config.yaml
head_dim: 64
vocab_size: 50257
norm: "rmsnorm"
norm_place: "peri"
rope_theta: 28600.0
init_std_o: 0.00431
learning_rate: 0.000824
lr_mult_o: 1.18
max_grad_norm: 1.0
max_seq_len: 2048
MLP neurons of a small language model. Each row is named by its layer, matrix (gate and up: input weights; down: output weights) and neuron, and shows model dimensions 96-223. Each number is 200 + 40 x the weight over its row's rms, rounded and kept within 0 to 999. A neuron's up and down rows have the sign that makes its largest values positive.
After each neuron's rows, "fires before" lists the tokens most often just after its 100 highest values on Wikipedia text that the model never trained on.

L6.gate1200,227,190,217,236,152,210,255,223,185,248,241,175,219,224,182,246,229,180,297,159,231,181,147,188,204,149,150,195,207,192,249,203,168,203,170,213,300,127,219,266,148,207,174,241,189,191,255,161,217,235,187,151,233,132,149,158,181,155,132,216,224,151,253,136,189,204,231,199,190,164,175,194,175,215,214,250,160,153,168,153,200,173,237,246,230,183,201,173,218,179,134,190,230,115,181,169,188,181,148,228,183,162,219,194,275,166,241,191,219,207,178,176,224,267,214,248,174,263,180,156,203,255,180,147,186,131,168,144
L6.up1200,173,179,168,214,202,217,213,213,227,226,126,238,210,193,124,183,290,218,263,158,219,176,203,218,203,229,194,264,150,229,250,246,192,191,194,206,258,244,245,208,243,265,141,195,194,266,214,205,189,131,229,203,210,204,151,154,186,301,322,242,206,247,182,245,140,269,235,199,246,177,208,162,131,225,210,200,178,215,206,168,196,270,245,214,187,128,274,217,205,275,206,202,211,152,171,258,219,210,255,161,293,218,151,92,293,179,233,244,196,175,232,204,165,212,179,153,180,167,129,187,178,208,183,177,171,214,199,215
L6.down1200,150,173,142,322,167,210,164,190,211,230,197,293,176,153,187,224,154,136,224,170,182,268,254,213,211,125,174,268,123,227,127,215,202,200,124,173,152,250,313,244,251,217,191,268,182,271,238,239,202,169,220,147,138,206,254,171,203,212,217,256,290,232,120,212,188,148,174,250,191,170,239,211,182,267,207,166,173,192,244,185,152,227,219,273,159,241,324,202,165,248,155,234,210,126,167,196,166,206,193,153,204,220,161,168,239,219,177,198,198,136,193,170,215,198,188,176,171,174,175,136,252,186,199,165,189,199,192,219
fires before: " ", " •", " |", " (", "0"

L5.gate762,226,175,162,176,205,229,169,217,195,182,233,203,173,182,241,260,196,204,176,183,210,182,198,174,147,165,225,154,205,165,193,240,142,227,194,211,173,189,203,168,170,158,217,206,213,242,142,244,244,245,252,187,182,163,244,186,167,127,72,170,185,184,144,157,212,167,166,159,221,201,226,152,227,122,270,288,213,87,175,132,183,263,197,187,170,204,147,187,176,147,166,213,216,188,245,238,166,245,165,173,182,152,147,198,300,205,254,191,127,222,231,180,175,149,178,215,206,186,229,237,203,192,176,180,126,240,166,165
L5.up762,152,161,171,214,204,163,202,224,231,247,134,104,157,162,212,196,186,179,258,195,260,186,212,240,188,152,269,263,220,210,222,227,216,144,230,155,185,153,175,275,272,195,201,143,164,227,265,199,215,231,216,208,279,241,250,196,254,228,209,280,211,235,183,138,191,169,127,213,167,227,181,262,210,257,222,175,193,189,172,225,139,234,221,213,195,163,173,182,136,200,229,218,220,173,183,265,268,216,250,206,197,142,189,159,206,172,160,217,163,239,220,216,208,194,179,252,183,199,197,250,202,256,177,208,207,265,227,264
L5.down762,178,110,198,240,239,184,208,215,149,260,262,240,199,233,224,223,203,229,188,222,142,137,236,227,269,232,204,173,238,146,161,221,143,233,203,193,231,233,199,230,179,140,153,231,193,223,176,175,164,288,208,154,135,159,224,247,189,175,179,165,178,239,176,213,152,165,186,196,229,245,223,180,163,164,180,174,216,149,136,212,150,246,216,198,167,214,232,182,186,166,256,174,233,214,256,203,198,168,170,188,121,245,132,246,194,165,188,223,228,172,249,238,179,229,127,201,282,172,212,194,187,194,178,163,183,202,157,73
fires before: ":", " –", " |"

L7.gate1037,253,194,222,146,185,235,168,146,217,195,144,227,193,132,190,160,179,220,279,208,160,227,161,183,203,187,214,128,225,82,231,271,182,134,232,112,185,218,21,230,202,233,215,188,221,268,275,187,228,227,211,186,182,185,209,201,209,167,181,191,177,142,214,174,174,197,191,118,151,172,232,142,200,233,152,227,188,168,159,286,284,277,208,213,262,162,168,158,159,265,195,220,214,171,222,291,214,198,213,232,288,290,184,187,153,242,231,187,252,165,146,191,238,165,138,160,237,203,204,251,215,277,87,251,152,136,247,111
L7.up1037,217,162,220,189,192,232,126,171,167,289,204,130,145,222,150,266,240,213,240,205,271,247,221,267,149,142,158,152,222,178,237,189,237,178,259,132,193,241,178,248,257,240,211,233,247,187,245,193,176,166,210,180,119,257,217,167,158,198,254,266,252,128,203,170,180,284,211,243,185,258,230,210,148,260,138,168,261,215,188,204,194,226,250,243,191,179,159,194,177,229,116,255,215,259,251,181,242,185,147,187,233,260,155,214,210,252,132,193,150,204,170,210,270,135,177,142,186,198,155,254,196,238,211,233,221,112,217,251
L7.down1037,210,204,192,211,232,203,201,167,207,233,298,85,177,212,160,227,206,193,233,271,289,222,225,239,142,178,171,178,203,168,246,180,184,271,215,173,241,173,165,205,288,201,209,209,256,231,201,237,171,252,189,160,236,230,199,163,170,178,199,196,208,240,212,265,230,286,197,221,148,319,189,232,155,174,225,138,181,180,205,192,194,181,256,147,131,173,233,206,222,186,194,142,171,194,184,143,262,116,217,172,203,167,124,156,232,195,132,229,201,200,212,221,276,172,170,209,185,218,167,238,272,276,207,173,184,155,189,179
fires before: " ", ",", " |", "."

L7.gate788,194,170,172,197,168,194,250,195,201,240,225,192,162,184,287,160,130,156,241,236,103,150,244,261,198,227,248,232,229,151,282,277,177,169,219,207,218,190,87,240,162,181,189,186,262,272,217,161,182,224,186,226,244,170,175,149,234,269,202,225,111,211,211,199,254,187,265,111,181,212,199,157,258,174,223,232,138,175,111,200,248,256,204,191,247,214,171,148,183,205,191,229,223,188,106,252,170,234,235,130,220,241,190,233,232,233,234,240,196,186,145,229,176,208,151,252,214,176,258,241,226,249,218,166,231,226,272,172
L7.up788,158,231,151,144,232,157,238,177,176,199,203,190,243,150,212,264,280,181,179,159,156,218,207,245,181,203,210,205,215,234,175,214,224,234,224,252,166,213,222,150,218,185,177,237,138,249,234,250,230,169,189,299,233,207,152,198,251,235,171,205,127,245,210,176,235,145,128,161,212,204,210,147,288,190,212,133,158,193,190,172,222,228,149,170,203,223,208,196,181,172,177,175,213,177,211,193,198,190,223,180,204,215,237,210,182,193,244,224,99,200,220,165,205,258,218,201,199,288,188,188,266,111,197,164,185,240,178,275
L7.down788,179,216,222,171,211,267,218,166,163,234,246,210,138,158,210,223,180,226,238,166,205,181,169,187,134,225,211,144,241,216,214,179,114,237,207,204,220,210,223,228,247,249,229,258,163,201,238,131,201,213,149,240,204,165,190,235,213,188,189,153,246,222,210,189,228,232,224,273,177,170,197,197,233,215,222,208,181,223,184,235,261,147,197,148,213,236,146,185,188,233,208,217,206,217,214,262,259,153,167,163,162,283,203,253,258,180,217,162,218,215,205,164,203,228,164,215,215,180,155,210,183,230,237,199,255,257,171,130
fires before: " |", ".", ";", "°"

L5.gate1174,257,206,210,177,127,246,198,134,230,195,228,176,181,282,233,210,278,142,173,180,183,196,166,147,235,151,209,231,179,242,187,285,66,180,198,175,168,207,204,239,188,154,117,165,182,206,176,208,220,217,216,194,195,175,207,270,191,210,186,179,184,116,253,237,187,173,157,202,227,180,216,211,213,221,215,184,244,202,228,205,189,214,197,198,190,240,135,146,274,289,197,207,249,150,270,143,223,192,236,184,224,223,249,240,238,157,191,229,238,233,220,223,198,259,213,196,193,166,183,156,201,211,144,229,228,240,184,171
L5.up1174,191,141,167,211,148,184,257,164,255,255,192,139,155,105,193,176,215,188,161,222,189,186,160,187,223,204,221,262,188,210,177,187,137,235,165,90,241,165,108,247,167,217,216,178,148,141,241,313,208,207,188,198,218,219,217,192,148,252,237,219,158,238,245,160,231,149,193,166,221,135,168,191,228,211,131,268,171,199,204,203,209,248,218,216,181,206,182,172,167,152,179,208,272,221,327,216,195,240,161,186,255,141,194,248,235,185,207,199,171,242,197,253,156,215,98,112,273,166,162,169,196,253,226,234,176,174,258,156
L5.down1174,204,229,198,197,166,206,80,183,222,221,183,151,170,261,257,171,238,225,238,214,195,149,175,161,225,161,170,251,237,206,167,289,119,191,209,126,156,226,247,245,229,149,178,135,193,219,189,180,70,154,279,192,218,191,162,262,205,228,194,146,144,131,261,210,201,194,207,202,224,183,187,212,158,159,249,227,266,182,185,196,221,192,244,188,173,235,221,172,261,233,265,197,315,153,267,142,200,115,242,175,226,235,220,200,238,216,189,203,227,224,183,197,181,161,224,273,211,195,135,196,180,229,201,163,227,266,169,180
fires before: " |", " ", " |\n", " ^{("

L9.gate911,189,265,184,154,209,168,251,269,207,272,217,189,221,201,171,207,151,185,234,227,244,169,290,256,183,211,93,226,137,160,204,203,185,124,159,193,158,197,258,234,243,220,196,189,221,226,178,240,189,186,237,163,249,253,214,184,243,240,155,228,283,241,159,206,188,270,147,175,165,284,200,238,192,167,224,191,166,183,226,283,209,214,217,211,203,234,159,241,224,246,291,217,263,231,227,195,204,171,253,218,173,147,179,157,240,221,192,188,223,117,251,152,219,154,162,142,201,290,188,180,141,289,222,300,251,250,181,197
L9.up911,137,271,177,221,210,204,201,173,143,264,185,201,164,189,120,143,187,227,206,236,232,208,239,161,168,232,216,234,195,184,268,198,160,173,221,222,194,171,251,141,216,190,156,183,202,219,205,203,175,204,233,134,220,263,208,171,227,269,222,209,229,295,147,237,131,191,185,186,234,160,142,177,187,207,166,181,173,161,159,164,239,201,198,186,194,153,151,185,218,248,197,212,209,169,112,88,234,165,228,165,170,168,223,175,136,183,224,184,204,223,180,147,217,202,271,231,240,263,178,150,128,167,239,229,219,218,198,172
L9.down911,162,169,260,190,120,233,211,217,279,204,165,193,163,204,225,152,259,234,201,206,159,172,173,191,182,164,284,186,231,218,197,188,122,219,192,202,195,179,269,184,222,275,165,162,174,165,183,135,175,145,228,161,212,172,91,212,248,256,270,217,178,162,203,137,212,157,207,213,157,202,193,162,214,141,181,177,281,197,213,178,186,169,215,150,129,174,188,234,173,228,161,199,168,111,242,190,164,294,214,132,226,195,240,255,165,213,184,147,202,197,238,137,250,184,198,269,178,217,205,200,266,162,175,208,246,167,158,196
fires before: ":", " -", "–", " |", " –", " "

L5.gate813,170,207,195,184,214,218,147,166,225,146,204,169,206,174,162,190,203,212,166,154,225,229,223,173,195,217,150,249,204,239,211,191,240,176,227,73,233,244,186,144,191,231,194,210,211,280,89,213,182,142,184,183,253,183,118,207,144,157,211,108,155,220,201,131,192,159,217,185,284,183,226,170,260,217,188,143,186,209,158,201,217,202,216,195,187,226,247,231,214,125,206,143,187,155,145,233,169,232,186,193,221,226,182,256,278,237,131,269,145,175,229,87,230,168,225,217,220,273,185,207,202,145,230,207,206,198,133,143
L5.up813,217,243,155,239,175,174,163,233,178,195,233,142,282,164,180,221,238,221,240,184,127,167,259,236,223,252,201,244,145,206,177,214,284,202,252,177,245,237,163,204,93,219,238,153,186,188,165,222,201,219,206,126,155,249,169,205,236,267,229,204,123,163,168,202,201,226,278,190,173,267,169,202,231,130,224,169,201,150,167,255,148,231,245,165,203,218,193,143,240,167,218,195,158,214,118,262,165,217,181,168,269,200,157,157,265,189,181,299,233,195,100,216,242,159,189,251,233,229,181,166,242,251,274,177,240,83,186,241
L5.down813,165,167,190,209,263,268,225,211,210,198,151,273,133,244,196,203,175,152,168,202,229,219,173,224,126,174,194,132,213,206,220,186,178,204,181,246,207,148,244,193,307,158,149,280,236,207,246,184,232,200,170,261,204,183,234,195,216,142,220,231,257,224,202,182,206,189,147,248,199,205,219,163,132,287,184,249,245,237,172,160,228,185,197,211,173,147,201,197,191,247,215,154,192,190,255,165,193,178,202,261,174,157,237,238,156,187,207,111,128,211,264,169,199,253,159,158,179,174,211,243,161,182,135,206,230,323,179,227
fires before: " |", ".", ",", "0", " or", " years"

L3.gate1202,194,275,259,147,244,264,226,180,205,140,246,254,247,143,225,149,155,238,173,218,233,126,167,205,188,235,203,162,224,238,206,107,139,205,184,126,145,246,203,128,225,203,257,198,173,183,170,189,143,189,252,243,238,270,154,194,224,173,172,185,219,170,171,261,159,240,168,207,182,123,273,178,148,195,201,233,216,264,163,177,200,126,182,197,209,206,233,264,160,189,220,227,230,276,189,172,198,160,115,210,235,216,244,185,230,239,154,209,318,178,132,177,208,217,184,240,170,249,137,167,215,134,233,246,223,211,191,169
L3.up1202,164,302,157,213,165,185,239,254,124,169,227,173,223,238,215,235,128,166,249,116,167,194,181,134,242,230,153,183,136,243,177,177,194,215,188,201,172,168,249,212,213,156,243,216,118,116,230,189,164,208,146,265,199,205,267,145,188,127,145,168,197,181,188,297,227,221,211,183,184,181,99,145,239,182,166,223,196,200,201,262,181,221,188,138,189,169,227,237,155,263,256,232,205,183,98,263,194,221,185,157,153,168,247,176,126,248,236,175,192,215,131,188,163,222,163,216,176,160,234,161,122,177,224,144,221,151,217,213
L3.down1202,231,139,222,185,169,236,199,166,283,212,196,223,185,177,127,142,275,200,187,251,265,212,212,265,181,183,232,161,270,179,260,203,238,197,197,223,248,138,136,189,198,209,147,207,247,249,166,216,158,174,224,149,163,197,170,234,165,255,238,223,224,230,175,106,165,194,203,242,230,186,276,208,126,259,229,235,200,206,144,150,213,133,163,214,183,208,106,200,249,206,173,158,181,218,273,144,187,230,212,256,223,235,163,201,254,199,171,199,230,200,229,223,204,193,221,200,176,196,141,238,275,251,165,218,173,242,170,147
fires before: " |", "–", ",", "\n", " and"